Part of a small language model's weights.
Size: 23 layers, vocabulary 8192.
Architecture: LayerNorm before each block, learned positions, biases, tied embeddings.
Training: 729M tokens, 5560 steps.
MLP neurons of a small language model. Each row is named by its layer, matrix (up: input weights; down: output weights) and neuron, and shows model dimensions 48-111. Each number is 50 + 15 x the weight over its row's rms, rounded and kept within 0 to 99.
After each neuron's rows, "fires before" lists the tokens most often just after its 100 highest values on Wikipedia text that the model never trained on; "fires on" lists the tokens most often at its 100 highest values on Wikipedia text that the model never trained on. A number after a token or word is its count.

L10.up650:65 57 24 41 73 69 41 66 78 71 28 45 62 27 70 39 51 48 66 63 56 61 30 22 39 62 64 39 45 71 56 59 48 39 68 39 45 51 43 59 54 51 58 27 33 57 24 47 49 59 29 53 44 44 41 58 44 63 62 79 41 44 59 57
L10.down650:37 31 63 28 70 59 35 47 46 27 59 41 16 66 60 49 39 54 62 60 48 49 63 65 84 46 56 38 46 58 36 48 52 38 74 80 41 37 54 64 64 54 43 49 49 32 44 41 56 33 16 74 44 26 71 77 60 46 56 69 58 44 46 22
fires before: " |" 47, " %" 11, "\n" 9, "ite" 6, " Goals" 4
fires on: " |" 33, " points" 19, " Votes" 17, "bs" 6

L10.up656:34 46 43 48 69 47 90 41 81 43 37 79 52 26 54 49 47 51 48 60 49 47 32 61 60 55 79 59 46 26 67 75 36 46 38 51 30 81 43 47 46 47 54 14 27 49 48 45 36 46 22 68 50 56 41 42 58 35 70 55 23 57 53 45
L10.down656:40 69 60 48 65 63 61 38 40 66 37 54 45 57 44 51 33 53 58 66 52 38 56 48 57 66 31 76 41 57 36 52 53 61 43 60 37 41 73 61 39 72 59 28 30 63 74 44 31 44 30 84 25 61 43 54 24 70 43 75 39 27 17 37
fires before: " |" 48, ";" 22, "\n" 4
fires on: " —" 22, " Votes" 17, "s" 13, ";" 12, " Total" 8, "%" 6

L9.up29:46 65 44 59 59 52 64 83 41 33 32 33 64 36 58 32 51 60 55 35 70 75 64 44 80 31 68 36 78 41 35 80 29 53 49 61 45 47 38 50 44 61 79 50 64 41 77 60 58 53 30 21 60 53 42 39 49 72 53 43 65 62 34 49
L9.down29:41 60 73 43 64 70 48 24 52 62 46 65 49 67 47 26 71 42 61 40 51 64 50 82 55 74 26 38 52 66 29 46 65 46 26 62 45 61 55 70 45 62 21 54 50 67 35 53 51 29 32 52 91 54 61 37 51 62 44 51 45 54 41 25
fires before: "=" 67, " \"" 5
fires on: "=" 67, " |" 30

L14.up172:43 47 41 46 40 60 38 38 50 39 44 60 55 51 93 48 47 48 59 27 69 31 71 59 66 38 53 66 25 43 42 79 42 48 59 59 18 35 55 41 40 53 38 30 45 71 53 30 31 64 60 58 37 33 64 55 47 73 86 56 27 59 57 73
L14.down172:48 50 42 52 29 56 41 51 58 43 63 53 59 53 65 49 49 53 55 04 52 40 41 42 40 44 66 57 42 58 40 76 49 39 67 50 45 45 99 45 56 51 52 44 49 59 54 47 59 67 46 66 42 52 99 67 52 59 54 54 38 59 53 51
fires before: "=" 100
fires on: "=" 100

L6.up202:11 51 65 48 70 62 50 57 40 36 59 49 48 13 52 43 50 83 56 46 67 82 32 27 41 38 74 55 55 58 41 81 49 54 38 38 52 32 46 30 40 51 44 54 28 29 78 76 53 37 25 29 31 32 47 48 53 69 52 69 77 43 41 41
L6.down202:63 77 45 36 39 34 71 38 46 43 46 50 42 59 44 53 65 42 68 46 55 77 67 88 49 62 32 23 55 31 22 38 57 53 48 70 42 53 39 50 67 54 53 73 62 59 41 47 48 27 51 66 49 28 35 63 38 61 31 49 52 61 42 70
fires before: "=" 53
fires on: "=" 54, "," 19, "A" 11, "vi" 6, "di" 4

L7.up745:61 53 48 74 56 68 64 48 63 44 69 81 50 29 47 42 43 61 56 34 87 60 42 24 46 41 99 57 26 76 73 51 36 27 49 61 27 52 46 32 66 54 53 36 44 29 61 60 37 50 40 61 64 55 38 48 54 58 54 49 40 56 46 52
L7.down745:59 43 48 75 40 57 48 65 33 51 37 32 36 59 24 45 75 51 67 37 29 34 53 61 38 37 10 48 73 55 27 59 72 50 42 54 13 56 57 59 45 58 40 45 35 60 47 73 51 37 20 66 32 35 39 54 51 54 23 68 71 75 49 68
fires before: "=" 31, "\n\n" 9, "00" 7, "0" 4, " 93" 4
fires on: "." 35, "=" 29, "N" 16, " =" 15

L16.up318:52 48 51 51 38 77 39 60 55 40 20 63 74 53 75 59 56 54 67 33 42 41 47 57 60 56 50 70 38 39 45 74 45 49 46 56 37 48 55 46 44 71 46 10 44 48 30 32 63 67 57 74 48 30 61 59 52 70 81 60 19 47 39 40
L16.down318:39 50 58 59 35 44 41 53 49 55 53 43 49 59 55 48 59 63 37 29 46 32 47 39 51 49 64 48 36 63 49 69 44 41 48 41 36 61 99 50 41 45 71 42 55 54 60 58 58 52 43 71 45 68 99 54 57 47 51 61 45 48 57 35
fires before: "=" 97
fires on: "=" 97

L6.up679:43 59 69 49 60 67 39 74 50 30 74 55 66 45 70 27 91 53 54 35 73 64 51 29 42 38 73 43 59 67 56 77 25 32 42 58 06 58 41 40 57 54 83 38 53 33 55 47 31 67 41 38 48 42 41 54 55 65 67 59 60 63 25 61
L6.down679:43 90 67 58 27 34 43 61 39 39 63 38 30 43 51 46 76 46 73 33 53 69 56 58 73 22 23 31 58 48 35 55 67 47 48 64 17 83 61 57 51 48 50 49 41 61 23 81 55 62 24 84 47 31 29 39 53 60 66 56 71 72 24 54
fires before: "=" 59
fires on: "=" 100